{"n_layer": 13, "d_model": 640, "n_head": 10, "n_kv_head": 10, "head_dim": 64, "d_mlp": 1280, "vocab_size": 38692, "activation": "swiglu", "norm": "rmsnorm", "norm_place": "pre", "norm_eps": 1e-06, "positions": "rope", "rope_base": 10000.0, "rope_fraction": 1.0, "qk_norm": false, "attn_scale": 0.125, "bias": "none", "tie_embeddings": false, "parallel_block": false, "init": "normal", "init_std_qkv": 0.022, "init_std_o": 0.0, "init_std_up": 0.022, "init_std_down": 0.0, "optimizer": "muon", "lr": 0.00883, "beta1": 0.95, "weight_decay": 0.038, "lr_head": 0.00683, "grad_clip": 1.0, "warmup_steps": 200, "schedule": "wsd", "decay_fraction": 0.747, "decay_shape": "sqrt", "final_lr_fraction": 0.1, "batch_tokens": 131072, "seq_len": 768, "doc_mask": true, "train_tokens": 814800000, "steps": 6217, "dataset": "wikipedia_en"}
MLP neurons of a small language model. Each row is named by its layer, matrix (gate and up: input weights) and neuron, and shows model dimensions 245-340. Each number is 500 + 25 x the weight over its row's rms, rounded and kept within 0 to 999. Numbers have three digits each. A neuron's up and down rows have the sign that makes its largest values positive.
A block is one neuron, or neurons of one layer that tend to fire together. Before each block is what it responds to, as a language model described it from the Wikipedia text at the highest values.

Responds to: Second or middle letters of capitalized acronyms and abbreviations, such as the C in CCBL or the D in EDES, plus possessive 's after organization names.
L4.gate200:515492450504503419517462486560467488479535510488490508513500503502511484484490484504484547475485479499503500528526500487482445509477511497510504495503474522444506441472506478489497547485487489509508470516478506489493485460512492517473552521466498509484513502498531510509522465545478471483
L4.up200:493522512446472504521451496558509521486485487494480513558476493516482492470513504514529523481533500546529503537470495513476504480489506497484500514493504502505502537513508477511522514526509510538518482508531517508485545504549495485531499524498534524482469465535490472538522480521486475519
L4.gate596:496486546520496509477480483524538484546517518551529512502503471557491488488488518474542532519474506496513501500499496533515477499486527486556517511503527520488509518530468524533501482516501539489523521513513530526469522507496495474512536502504493541514508511513492500533500501551527463493
L4.up596:482477511535512499515540536529481489468474503476471494550494526487506474486517499533483478553510547543472516548508494496481493516492537494498492490545513506484520525503480479508531538494521487486513452495456541498509505420496517494503523499473436469521477453457512541504517480545521466477
L4.gate605:494528496498512445533496522520515495501513481473503501481502491506462498539527493482427496484539472506463473483465518511541472500495497495513532476506461505527515502512490510469536509502505524555481494483547537524461531518535468481460504501472511547520484492494525530530508508504559523538
L4.up605:491522491554561472441465511500517528444480493486479476501475468525482538521490455487473502544498496522488525528481491502513497515501497511455493514532542536479467516515508527460517519483520546464507476470517478476484518494496512462472523517533432550491479483514520516515528539489538491535
L4.gate899:496524519527490511497485510521523493532479489486490527493511529465497479501440539491495522459513508485507520491530529531555437489535475511462495535507514509523500503505456484471484551512493464528496471530533484517489516438463486536477505496442485482492497500523484475556501520497459459476
L4.up899:513437499497534494482487494506511494492488529512486486512492492506456526471525506513530497542506483489517500543511453527523463481523505523460493504497452516448515508512515461538514560484511490511462505524521510565510482503478515502507526509545474506499477501502478501484522519502505517545

Responds to: Prepositions or particles completing a verb of joining, transfer or departure, as in merged with, returned to, taken over by, withdrawal from; also semicolons and pipes in tables.
L3.gate89:532444435527493487480471467512462454495529484492479521509520498496474492495481481447509428503510486538499452502531492465511528490456489519487505512513511483496514516510525549434489537504488477501516518479488489469527482499509478497468491494538468486502532522528439507482494502498513471504
L3.up89:525479504519448461493472519512499437487509502487514478477486496531479493531513521470506492516530524484490488488493531518485483485461528510517507485508481481479517500490429525501463497513523490505457454495507456549519510507501505463497499500459543537509462480484532483484507490508466478498
L3.gate660:439523464510495442494485506484506483486500478487539472489510487514474514474524499466491500516525429497483496513493469511481465472498490475483507517481510507519514478506479501481484497507554524473491517521484490496474531494512493542510470459466495511506501457455468461488463482475507487487
L3.up660:516512492526508474472446492494464475479476510442517520490487494497497501481492453505471460533556498483493499546493502503526470500515548475477517497534520532529493501557459504510486506502492520473472505476451493496468509501501502526483487463513489494504505478526508544514468504486532485485
L3.gate1011:502545495492491535486471506488506509465467527516493510448472442496425502457489441458470479560550501480523471494510505514501488561505487528512554561504543500483570530522492479514474524456538512489508506529490513526492497496517468531519525442470496509513538524505516510546476528514511476490
L3.up1011:490507484521520515503514524508478488500483488531485471472491497506491485464473525472514514466489482482538485489551478499520496509527502495537530496534497557495494511532499521518493578508529521484472583495501522495485525490504509483525525503492485516504502516490468454518466485491493501500
L3.gate1197:489505512515519530518512494491442478497516486547467485503491466481563524466471443490517501504487527546479512469524501498486472478508517525506481524476482538518525494458502510468489535435483565516532483490540468554511493536519503495481487462512515470476532483529497483512466494486469491460
L3.up1197:502486463494494493491500525490504491483483504457519528473503492511449516532498527515507467503506506435533493534426521474475478512547489549534479456530511474476519490485488511525479469475526505511518461467478536450581468469517496495473497503493500440507494505461542489561528503491434504542

Responds to: Articles a, an, the that begin an appositive or predicate description, as in "the Paradise Fund, a nonprofit", "is an American", "Secretary of the".
L3.gate206:493498485511504511538498452484496536502488481475492527479460523503506512487488521499496487532469551549542518474451457475543495475473459456495495473486510493458472534514475522526476550505519501512493508506498467549499516491517462528476469501496525482506491479482489520466529530452502538518
L3.up206:459497460511534489495463472531520508444467479464479530449536524508446491501494447499479517513520469524509468453488508514500498496503482477499488446509479516495517515508506507507515508497471533495522480449475508479480549510538525498505510485456510483461497470506463466508536536501525509486
L3.gate948:516540486483498499509500457495496520486440567472488492512499520492518484450506489508468521512501514517557467498505529540470484501480569517507482444484523502495517500462515504498555478502518528488481515484498460473529458498518500494501471499514474500504513482510479445506524495461491508518
L3.up948:483514497524472494475484440471520501504474512547473498486511522454523509502500470488471502524510547528519496539497528492478515511500526481509514494491508505471504542496453494510513472490536438510519523503496471483531448491511480472472509513480502532452497539498501468518519466499449522518
L3.gate962:487518475429518523479503501525488501505507535451482494483529475532516488511476547452527498497508533491525496499479512498505496493492483505496491507539527542509515509490551508478504497514471502496498504512439490502522538502500499510496467531503447485466460518531479518510526508496509468533
L3.up962:504547505518504462484518487511510498523532496472502510538504476533469479525508508501512487494494506554458514527516438506495492492499553513543474504523486467483503497533543486507486480509529513496500505455529518498498463479474514522488487503516497519529495522503439461525521483479510520494
L3.gate1192:513541539509475507458472517512492493507537516485483529512477527529501469507514459481469543474531541490494476517490465489484488492467499474472524510484490542544512542496511512488504483508475504502475513500499503504490506512461506529451481494566470498485507556538495479514497477498477529487
L3.up1192:488536520476496508483471488532467526491503509507516484540483506491522477474478494496490495480526531513498484554484495487532509479509529439490537503536466508483519531504500506500515466515487527505518505491506467497529497493472504531486489454531486461466510521520508520527464503521493560527

Responds to: Tokens that close an introductory phrase or link to a new clause in expository prose, such as semicolons, colons, with, while, However, In 2011.
L9.gate136:503486508483459526452455541507519545464482532551484552488497524491469483464507502476517469558499467510541495475472498474511494469478491520486450497493532486494508490500487550475513503507546533526476485481451480505504495486464503494494530455528499538509504506497503534484478488534523503499
L9.up136:504483507458488526542554510522466548497429522494537513473499499502481471467492522529448522491528492515497514488504477485492521495447475526519448493512480488512468443478528498479527533530553464543462553507519537460474491442510461517490520503459514497523508491486497500535533530466558478494

Responds to: Role or category nouns that take an "of" phrase (member, owner, coach, elder), plus mid-word pieces of foreign names (Od, Hu-um-onen, Zhi-y-ong) and decimal digits in coordinates.
L9.gate856:483563490552523480455507503537488491489481488479494532548496531471455473499503472489482483511443507504510501530529540544484534502500481494537430516465512481439489476469523521473481501509475431502494496468500465503486473504518516480461470511493501518531460474549537506521427475522487539511
L9.up856:452507554488481459507494512551482466479512512490517442508501482504508523518480482540485500493518494476505443469517494512516506451490481507492477466484532514539472480514463482497508462473507517455495501446487504485536520546494527521519530491504510508469539499519523503497507449496482517499

Responds to: Nouns for positions of authority such as manager, coach, governor, mayor, captain, often after the, as or to, especially in sports biographies; weaker on other nouns like part, season.
L3.gate331:557504504511435499454501522497526443473481506494502464497462498482466532494490514499460491484484492473475559522503486513472500514468512497444466496505500544472535514513517545514474483503497487477494468454457491451489479505482442495497471495465504506470483514500501479506505482522478502511
L3.up331:529498507499519481514474445504509479487496502498482490520536503511492491491510469484533487456460520477487503525475468537478499477455523516522520511503511488476533525425527480520471533496495515515514472475538486520507519508500506518445492470487519513485452517483474531520493538460496484495
L3.gate503:503506491482542460526470487509506534478488522486481521508535549510469576485450492484489480506499520515493484471488498500473523511548437497537494447455493473468499491491457490489473518526460521501491479481532496450500512522533456473499483533505506473508481572528471489477491497536467546545
L3.up503:514496510529533461490496534510521480492494481501472534549470503466454486506518494480503549476481512510506520539499500555468497518469456496504559505464429497544473494533527471461472478489443479481491512487538506519488512525497526477515490475467476496465511523498477489462496475523487503503
L3.gate788:559483581459515509520506507504498533498473481533507545460488501460474500504496491447490510517520445482495508458523461518489474480527493524526490491484483461494521513508511551562490499508530483582503442536508463541464541462471528529545476512519520492490512518522493539539488489511448489480
L3.up788:521521484479514475527484491503446513485481514552499525474500519494489477474488477481506465511505489495462489472512521483507558435521503506519513455519484474478531513533505507519479501501505462485511473496553491512522517471508503533502491533502548432501491556555500509537520472482484505500
L3.gate1115:501508535492474498488505459526518464536519530549504479448512450511494526503509502451505507433511529510532504530526504481511511499490517521475490532508510503527457489439484501499530489478550472498517494485499507494506495491505531530520504506507507515490485497504448508532436493496537505473
L3.up1115:521482500483479493515482553509488451521520500527522499482532487477475518497490516478510498519467482502514511500467540462499536504508489507433460540526500520515431484446516485525476456531531473521448520481490481487494441520539516508522505490523544460516497531512512506546459484553488502519

Responds to: Subword fragments, mostly "el" or "on", right after a word's first letters, as in D-el-ighted, C-on-flict, R-el-igion, in-el-igible, often in headings and table names; occasionally whole words (taken, found).
L4.gate171:512462493532497516503510496485532512492487509472525506502488493493461481480483511515511544498504522497554532463448504488494488512540504479488509508503466482507498458492528476504492473517510489469467465511487543508522507511482550517531487493495516481515514440523479496502515490511526518498
L4.up171:527552494506502519498456530489514543528518514487518493532485517484547573465491533511466511489506512516454488475529516483533493490505522473498537521444543515486477494502464535472492513460526512464531522462514474486495520485514502512506521504498510523502472486531502501502496461500478528531
L4.gate231:465470444484515520501506508547509515444516547481553477485534523504463461525509485543489466481506527521492515462435477495527476497517522466494495464511508496545509508519478486510479486481494525522476489525483516482495491522526523492512497489506500497512499483487478502508486505525514486477
L4.up231:522524483535452515516454519480513531441491495525492500524497535489499504529525492522509488479447523509499525460475531496522464494465520514509520485543554503496509480502491504443483487496516527470545500487480477518504553516512514513484517476492552506503478477537507495499502501531498503497
L4.gate311:561504506498522500507476507513531503467531532498500438535508489492507499533518465555467520476526516534545497455466483464497456471523532521501484494512503511505501500497503493520514497476558487483515473505489529479493507547514503492463449525505554536548518522477556489503490498564501491497
L4.up311:490504477530489537493554501480518460501499509573488484510472501463529532531526508473465509518493525520474509473475475504488508486499523496457486529547518485474491531487473452510500506505509473503541443527454535549489471498513473517488497466502531492503502502529500529458479510484483514511
L4.gate1062:515489474519545460504491494505484506442489511541433485491473494443498490476523519509484515467505534478504519471516502505520475495529550491516491511506482472482457531473472522523485460492478536523511538490511506515501517466527535519508512514516504473479494498493515557492467535517513527483
L4.up1062:507495505512526500532446457482525493483533454490482548499521490475492483508488458533520492461489463489516497469511498503470480494511515515493484499498501464493524512478481490511503445502494496494506466476542489523537455496513515498485516460505455461554483519497492467455503483484492458497

Responds to: Short second word pieces, mostly "at" or "y", right after a word's opening letters, as in L-at-itude, Sal-y-ut, h-y-brid; also some whole words like national, each, war.
L3.gate213:500549500506497504502509535507536515480547522489483513473486513496484488498453493518510439470517497500494495562513476516492469529473511522534461509531494541467506512488507532444491449513511492505466520482517525421512536486456523523509485504507466477491502519502506546511510484495492526500
L3.up213:566497527517502507473515492462489488510490470501506502439558472472491519529473491546511505504485483498490476531514520488440491458526467495462500515506447473499474531489499540501494493481478438541444530523515531519482503461508521490470490474463470494472526522473542530498543502497440464524
L3.gate525:495497523475507452497498519530482484510526493532516515508546534493483476494461509522535491493495566481518499557514454510486510522529471470500462475499501574507524512493527490456453522510480495515517524460492511491510497499469499531506527503528517528494518546490480476517521530531541526491
L3.up525:543502528509499506468540502519512509465515483530488496460504496511490487478460480487455489483448461490504487481473575501526478487502481526471458516535473557496498497479507533462495489508538451504502490492531501512537469501503495452521558501502524504512510548557503506496486494496496470522
L3.gate889:531456474483557488508491507517529504504500506497478492503510448492468501493487501525513485481463493504502510497506488510526489487513522550558476483481498525509514508516483544467490482487447511510502484507491550515500518494490476502475451451489568535494490528506478503489487487535480497518
L3.up889:484519476503508490515522526508521490470462527492507453559486461544485485503533487510500474505465539520506478505508539526500491470490486517504503486461522519506482492484545489500479410515511514488481530512489506520565489496524512489524538531498527450497509531498520506542471475470487492534
L3.gate1038:530515456522471513497506465510546516433523498489551537504473540517530521515483507537496487513467497475490504539479505477558535530491509461472495510534464520480490542518485527493495498522510475508498456507526500520513497511517477538456473511498448489491483487513494541511511513495454499485
L3.up1038:472501480530497479500491472496479504506523467461506524495501486484445493523514492509460515473497502554477503515506483488484529474471542503476510514557474480498510491481527484545467485513501535494481484450514526529552449500478488499497486467493485487507493512529467509526494493493491502494

Responds to: Two groups: pipe separators after numbers in sports-stat tables (82 | 0 | 8), and early word pieces like ob in Robbed, cobalt, bobbin, or -b in non-black.
L3.gate494:512514474553508486567485468511464476501498528487512511505499466504482519482501527486487530554504473524488530513519528537454503489529480478510493521505518509509510417515482496497477566494462491499488488512468489477500500512483539492457480495460516515497505511568459505506522501508474476455
L3.up494:524546488495508468527521517486491472526488535510474512498512528487514466469505519501472465512506450527480489521481529471510502494494533519505511515518493508507504464492483521493490504478504515515487521515481493520474533486501523549455488500460495496489500504527520464484432494468521484482
L3.gate762:524506522504488508514524490507494512495477534490490527464496508521539486467510513494478462490494512467479508489443522495479445454533493510537532501475511495527473498579498525520487524500475495519447511530498519507494481511488465528490548492468517522473478459493514502501464507476491492524
L3.up762:544466489506504469476495530479513482551461525472498449517482476491503490519468515483511487474487463534497501525559508509549474483482495495514461481520526498474558506470475491497512522534564498518498529528498465503511482451510509490540507476525500488474521488478483503483486510481547473505
L3.gate846:497497535485516512451473523501517514475529507467507482505502508509492531509476533517481452529481465508530462466485500514507435525478529473496536494565525505554501515457512521463498495560494524557507485474500460505508457524509503497506487499499514479487486543514518490480509545518498534523
L3.up846:499537474538527478497524490519525499541522518460480526500502493513508550508480478496511478539509507492505482475497549472449496510492523518536537492473542503527467527478513509444499530534520539469478482513533507511522491475504510515439508540448486482458470541487520465522493484486498471489
L3.gate1171:510527528493504515530511505497560483512501464492540468526497495496488491472459532492513530553488483507504488461461466502496489492526520514481525520501502568523528457528504524456503518474554462498480448492523486494515487545529507504467481495548483524515519512512550506526498482526484511506
L3.up1171:504501508497495478474518481476503477460468474498508516470503473519477517518486537452497488552507529479518460521528521460525497483553515525537508513504518506502503484493470510482473466542513518548502500473517514573538522533486501554517502493505495490481533470461489517473497535528488524464

Responds to: Mostly the "ab" in "(Lab)" party labels in UK election result tables; weaker on scattered mid-word fragments like cob in cobalt and Lub in Lubniewice.
L4.gate108:518491513516492512439491536530489508458545504465498501520447519518496502516490536448471477467488524493549496511500484482527500484522503491566465514536498522502529517489465497497490502475500462504474482520477526498481479515499494497486523521485520544510462543550507458503506481489517517504
L4.up108:531511475493458499507465480453463496494490489487470516479496537510503524467473497488515489516484550528492491543504522509552494526469448550494474486463530528496556522512517543487497490503515506512496501491486494483527505521461524528487488502538501491493470530518536522500488511551464495529
L4.gate846:546481472497541501507479532519485435499522483450490474462493513487456486474483451483453467519504485484450534483556504496477480490490477442484501514502523552499503485471484548448476534530502472534520509513502517484509522468530496521487490480512482486488521486493535494543467487507483505507
L4.up846:493483510476495494497476506491517483488516504488453475508491543538483493473531482550483506492512457506551513473509505477530476493522482476509504472494512520514544531494485461483522532487546486471514486517493513473497540527484492508521480511520550480477509511515514514511509537501464547530
L4.gate911:504471493498538430519536494504513455481481495524494505489509497503524484499464462554509494526559475547516491501495495523528458509499518497464448488532467504510483468483532529518516469520484513528493515581449471534496503432506525479455508483484475483504497509535518491495495508510530502514
L4.up911:521484495537467530494487520448476506540512479463509538444476507515552501487460502492460436528485511501483501476501484493517491521504502466516524495535470544492549518490437505519528526525514456469464514519515470467549511470510482491507479525480501492480457514533449516523514484520518519479
L4.gate1011:470474558492485514559560472511480536475498541477453514516541490500533534498505506520533511482544481554504472528520482479506454504467492477501478535484520527464464548477521495490510507490482474529501504511526521493512462538541457518484480484501471548512506519508462502503506529485511508506
L4.up1011:482483495491508517519483526499476475515475475520468492528464500485484470541507454559469485525479462557495497483491450530485512490498489503490496461484499469475501489489519496547495484468511514485514536503477491484497531476525491532518487510525454517412533510517515446515537495508485500507

Responds to: Inner pieces of proper names, titles and foreign words, often in wiki tables, such as FI'AT', 4MIN'UT'ES, Nen'odd'antana, UnRE'AL'.
L9.gate1059:520437491479497500471502529523479493522505540516492549513505488510504489479471510472485503473493532495531513496519476501509533486507475557489500439536548486500523476481472533480514499483547509507539484475480595505478484495495454491518536491536504507482521518488485498474470509531499467524
L9.up1059:499451535518502519476481504503479494551493507507525504459497486535498536485525517475472539510467506491504491498485510498495513553508460496529499508516550503504486466505480468535492477486519525510479475493500585527480511503493485505447537470560462520526485490497473514522484513480503484501

Responds to: Mostly "of" after group or quantity nouns (a group of, a squadron of, a pair of); also "a" after is/was in opening definitions, and closing === of headings.
L4.gate103:531547508495512483548475458468502481530475491521505484525503491518481452505492486499491499506543526477524510497487519506502478542517542504467552458481466528509481493483474499477500484486506488531514532512499462451476532507538510483468476515518501526494476521526521483474473510480488513475
L4.up103:512539546542468489478469503484512532500479506486473480537485467511520513534484475505513467541506551499546523474509536574481535537528515465483459520453474493532467497507496483439530473515506518524432501474529465510498542519483514525501487521518520499506510536490468501498454566477495516474
L4.gate302:512443539499498533474471483558469444532485523526535506495532521489501475541476488536541513490506511516518502490527470530516553475496526495517495500462504537514500498481518555505545496475508532533481457530457469510518534494515499465500459536503487510522502535515533487456518505493493517495
L4.up302:496522523537484481528499481506507539465495527524493470446502475506548467474439489465534519490493475478464484501514509469469531512510488488489541501492433495466477505494502493484478518487484520474536486552510479483456487510515522498537523512498502506514500524488482485479494501487499482507
L4.gate523:478454481505469457505499493503481509465524503530487550487499575484461437472507464527537490532535506524493514498431495495498487499521520484504513488505463518515528461508478485476451458497478498511513463494524515524498514510490495530509481478499441513483496514482497485488507516459546449519
L4.up523:473520504520547447469485510487491464496495450459496505514495532528448470480476489527505499507527491502534531474490502497542526512519501473539480467510504490482531523479491479478480533499517530572491519498490503531520492504515508545484498501509468496526531520539517469557485552488536515506
L4.gate874:488469499481495495511508443480524515476508527487475508499512468484489517554483479515566482490508498530520495525501478558464474468468543486487484506519479539487504546481498508498422516514493530475541464486496459505465489487511529528491540517464510490518508507484518485485514511491502524491
L4.up874:473499540463497512505515494528517513494477543500459488491529513439501474478513492529505503508520511491522484519542452506460493501485452551515502511537453479536515502487476506491514478440515554519525485533513452476539516460503485491516491485432486505497500504508538467506497513486503517494

Responds to: Short vowel-led fragments that start a longer split word, often names or list and table entries, e.g. Al(auddin), Im-el-da, al(ight); also some LaTeX backslashes.
L3.gate65:522488478512454513499520524472499467539509518435482520495457442520494489508505507499508515486509495485503537495512460481515526507511470488519470467531530511490467483482522512520501504468525475498523518460488479501514505490477475463514481503526496491491477516520503518505501451479483520509
L3.up65:522526473505517474508538521496481493523516557492505527502511493514512510522485495506502527445517514517515513539518568489469515497526509493478529524500492483506482479533501517490504491495500508494528469489531473486536529478454467504534531463452495529488538510546540498499513499495535502517
L3.gate284:514490492497499542511550474511513516481491538480504474509486528537506455481506531499486509454441558483484522510502483536523550472578500481506497499511515504515495490516493527471521498534505502518500495492486484515511544523486546494473487495488483532498469496451525462510506523472501493506
L3.up284:510508482487536522513517456510527506552459526471504486501458547484531501490500513516502518481482528493472516524495533532483512474521478503464495499508504500482488484500501488423480496512498488546502500488514463512479487519501556574488547475497479500500456510482501451539514498475528471494
L3.gate384:495479488496487534517501514485506538503525519502555565544477491529488499499490543495494540503481489476540537490488494480511526484497507492470492500488532502453473554497471476509533541496516504506489457482521515490487512466508537462451569515518475482489500484477512515543486515461533465543
L3.up384:532518477491442554509489476509544529494509465523465514487483479524487463509488502515518462466541480490513535486513479518511503510474477486481498474537499516523508512460485563492498513468507503492510508514491504547511488499471539466490528502485505509526468545497469499500490473511488509515
L3.gate708:514504521504507455545495441487498483505508471491473519483510504536488485459543446486536497492519522487456517459478498495483491511538448523451506510507518487489531460524517498474464493482558499554473501522489498477471502496498523459476513475510519445513466480457532536490497479503507458500
L3.up708:478475508537488519496496516541524485488465530478523506485507450480519526526526509502497481476519484492500487492482519505520562500494500481502487484491495497496486512488511468484515502513502488508482505492466517515519481556478502482476514513517500535484519505485474500501485506511501512490

Responds to: Pipe separators after a number in sports statistics tables (league standings, career stats), e.g. "| 14 |"; also "with" introducing an accompanying clause.
L4.gate299:533505489484506528481499505489522479525497456518471480508498503483513491535510506495464506536587484457490512518466548478480493471486525523494495457498481441498538518527535444503501487515476510523482445424510537476517493490462494505513486526474527555491492489540539517479490505528534440528
L4.up299:576491501508540496501492520506529502527541510556505460465525485519479501556566557504500529456513484424515500494467500487486518494494497533493449501514478500526559518476517459487457514530476524513493502442511555497493467492484448531482476496490507523503516521519475515497513528499483495485
L4.gate320:533498482455491452507472544522526532479465494537504527517471519486549521475492518481484496569494519548544480509489476548497510552502525487499518461462476495470520507467508531522466540541477476446500493511494450512522502481501516473520515484482454509492476508493471507542488488503545496548
L4.up320:495518540534500517511468505496504497481450479498495537483530521512515480504504529509519475508515428520488513515556495525509496519498481526510514494498470505477548506487511492431454499507496489500495530505472492532492504509524483489524478488525500488561523513535472488484532480528482569488
L4.gate641:527475506521475488436456503467537499533504527541446489493491552492486532499478547486470486518534510508498525418477506509481471484512485518502476495527508530511486508485488554491493469521501492529480438479494484467463472475545526521464477458512496514491528516517500494518505475473540499537
L4.up641:484479483496532497500477504485499498479467543526520496506530473454510474539519507529509537500521486550495466526470506478466533480537517536501511536530482486497507508463474519518515491505466475521488530496458473466503507502489548538495480482527492510547497485505477542483524504531516515522
L4.gate1075:503502494488518520462506550505507481510520504506485464461562522497531545518462476483513511518507449512492465514536515518509469526505479511511524495512481556521533483496481495447506494468515498494475489486510524439508544460469474475513439490517487506560527497526478500487467476518492505531
L4.up1075:570502488462483497520506510503557462473523519524536499482523514504506477504490515523532527519554493526485483498421533483475480492514526483472494495479454526492521506461477530465508490493493522529474530457526507534502514493500514454493506515483482545536504501490500493475500457448492470479

Responds to: Articles and words that begin a definition of a just-named subject, mostly "a" after "is/was" or a comma appositive: "Trail is a", "Star, a newspaper", "one of".
L9.gate1031:517515509475472536474508509522462467507503491504477518532528498450493514484541491487492490471507519504471554546484523503506498484513475509508509523510474496505501508457486513499517517524494481527517496537549498473528451541545459529491537471514481522486515533490494547514470523502532517487
L9.up1031:506490495461558512485510477480539500533463499506503482503498484537446505496451523539474490479540478499511468537513515501510475524496501506469508491477518551518472481478523457482535498449518522496524519519493461512494471479486482548524519533474516505470482535492519496506457501527492526537

Responds to: Final word of multiword prepositions and connectives that introduce a noun phrase, e.g. in addition to, along with, besides, due to, because of.
L4.gate92:510476523524485483485504494513442485490482522485497527487453523529478478477535506505513476506490527477493534473498510510504467491460545492511471475494506532510530518479509510517496552522507553468503527478524494441519491495536449451506473456491531525474487526487502539493493512494495502522
L4.up92:508533479613502507507495531492473515460430502451511513499493486514497523474459501523485537511485492496533476489502485494507534528485534515506523526473526462489505490504510463505497563548509524523451533511512525520500503458459490544501496501511501469510507475542485489472517503462490534455
L4.gate309:520502533498496488463488494500473524466512505489492487491536517449475488528518545490509510508552497488508520473523463536451542522503461529491499530480557523477469497466472507513491504524518478500487527514542440488504535477480526485508498486500471509500520499520542505528467489525508487507
L4.up309:478497550535492524525487528501487492483491476462522475514510498556464523508514521486482532531510495518456531500474489477512466511496520536583494465531517499479480514521465489524497499487504479471476519481504465468508523549517467495492526494549468559494498501485481489511465480508434482545
L4.gate518:501508492505504498532482522513548425519472507477505548513490510494484497500479503518446473466506522499474515480504489492512459498469502513511453476460480486491503530506537482486530495480501507535496526515468468568451498506546524476515445489486491494447520480505517494476454474472512472483
L4.up518:463507502508462507525508506538560476532516520503498446531511519527496521461453513480471474485518438486525521478548499490468516541426524494498562523541501481461525470487526494502493473495496462501462531521513519509518536525536507479485512502522499526461519466488556525516454535482539479526
L4.gate1086:509533484492488568437509493550480472543509500490476503492489510479492485479524470442545516505541496474491473508520484476479463512457508499513512538528520527516517503519503527539516490502503467517473508547535499459531482558470519492459537506534487545506526495468488506509464510517478507491
L4.up1086:502497524489513481481480511544534433469459538464510489505504479530462510461512493476507500499518481508508535491476518491509486467486527503479495548512463485510551501490511480491523461481504466470509527462491497478482473491486475474495526485525496521532534478541500478498489478540467532508

Responds to: Capital-letter word pieces that end or continue an all-caps acronym or code, such as PROMUSICAE, STRING, FIAT, GOES, CCP, RNZAF, often in tables or lists.
L3.gate359:534463463505541477433459484488482499428529505474524496494465490482485515510497499506480504493518529492474508508476461515504498495537501508476456514479559500458525521490456484511511483509520521494475553491532550506528519560457505518488488487488518503521478462517493493483447505551464508495
L3.up359:507478510483450552509513497464516497503478477526504514537492475470433550504506485489513497476480474527521518547514492508498458515540553525491519483571542512506518516491496510501484507520533516504531488487478520505496506498550472518545504431479515480517492520530524468487519481482477444494
L3.gate569:486458491536477490487515476526520506538456478541541510482512456498489487499464482494528506497452475520488492504499495461485501496481473510538491503497548480502481494461479502515517479488478509540500495467487502473556477487501533479472473531512476508480517487487528521490509527527499495475
L3.up569:493512558478504516435502496492533509482478531507533502527488490518475498492484517500491502497473510482475521486511528478480450464506520509508546527529534493555517475505541515540507473514526517502498543460473468524455497484527518507488494515518530453488515496495569491469446510548505478467
L3.gate819:510510508497502502511484488545483506495464482539535507456499472454489514548511471524518502540492511482471533553484502485535521512522507536483473497509450508493541506520489560530545521497497489509493495488525525456484481494541494498531489550523540508461523540480476482536489590499535482450
L3.up819:527499476502486512491440498555530509527484480460526511540507547484434529496501507484498498503511502495476486507473492508503505495459513498496516506484463496495502502510471474508458507553491518463503521489517517519510495472514490505509521481462498498523488478562490464504495538469496487446
L3.gate855:462470497520507494446496514477457501504494529506510522530481508527483510504530487519458538475428494535521498509522481499468485536519495507484488503483490509527537462509487523460530471525493508533475524484519528538484501497499529494484512524496505513519501472518500506548491510457482499440
L3.up855:498476479481487510531497486496521508501517496445485510476521486488502488499465499468521525505490507482484510504458470489520472474516487542491476570523508501490503531499502482493476523524547555458528562487477500502497486514441457482534499504515458480480464514527521528473519553455567441503

Responds to: Last word or piece of a multi-word name or noun phrase, often in table cells before a | or ), e.g. L(ab), GMS Racing, Graham House, Retrofocus design.
L9.gate1110:456484519474481467481486469505504508470480511462537486480498504476498501504499476489459480501516455499502488453461548515511448477495529483470506509505531476488481505507515493516545497520520506465475469504504461514543496508442511521487500518499497533482522503528485509498516487475490521528
L9.up1110:493526500499478472502528506479485528495490495509465503490523469513508477493509521465514520501495503469484483479469489527545502518512466478507516512498485503503496521532508499514503493504541494495508515512530494543469505453486503538486529500519555439435475501440491495550540503482478482488

Responds to: Pipe separators after a number or header cell in Wikipedia stats tables (e.g. 57 |, Team 1 |), plus first words of fixed names like Division, Chapter, College.
L9.gate601:482538483490454510501487528486520521463550470471506501529498549501537538513492430507486508477511478490496497486531466452508471540498477504551483489512486489503484528459547519540512531489478468536479521518526518483487560508462531542526486498527498489492519507500505505520467515496498477512
L9.up601:494509489524518536500518510526515521444518524511518488531525513557502475464469501526513528476481497468497464504542477482514520461467501489508463488496475520468522535440475526508481509458485451555511457496544520516489522479533488487504497536495463473484519473510530533533491548501494472451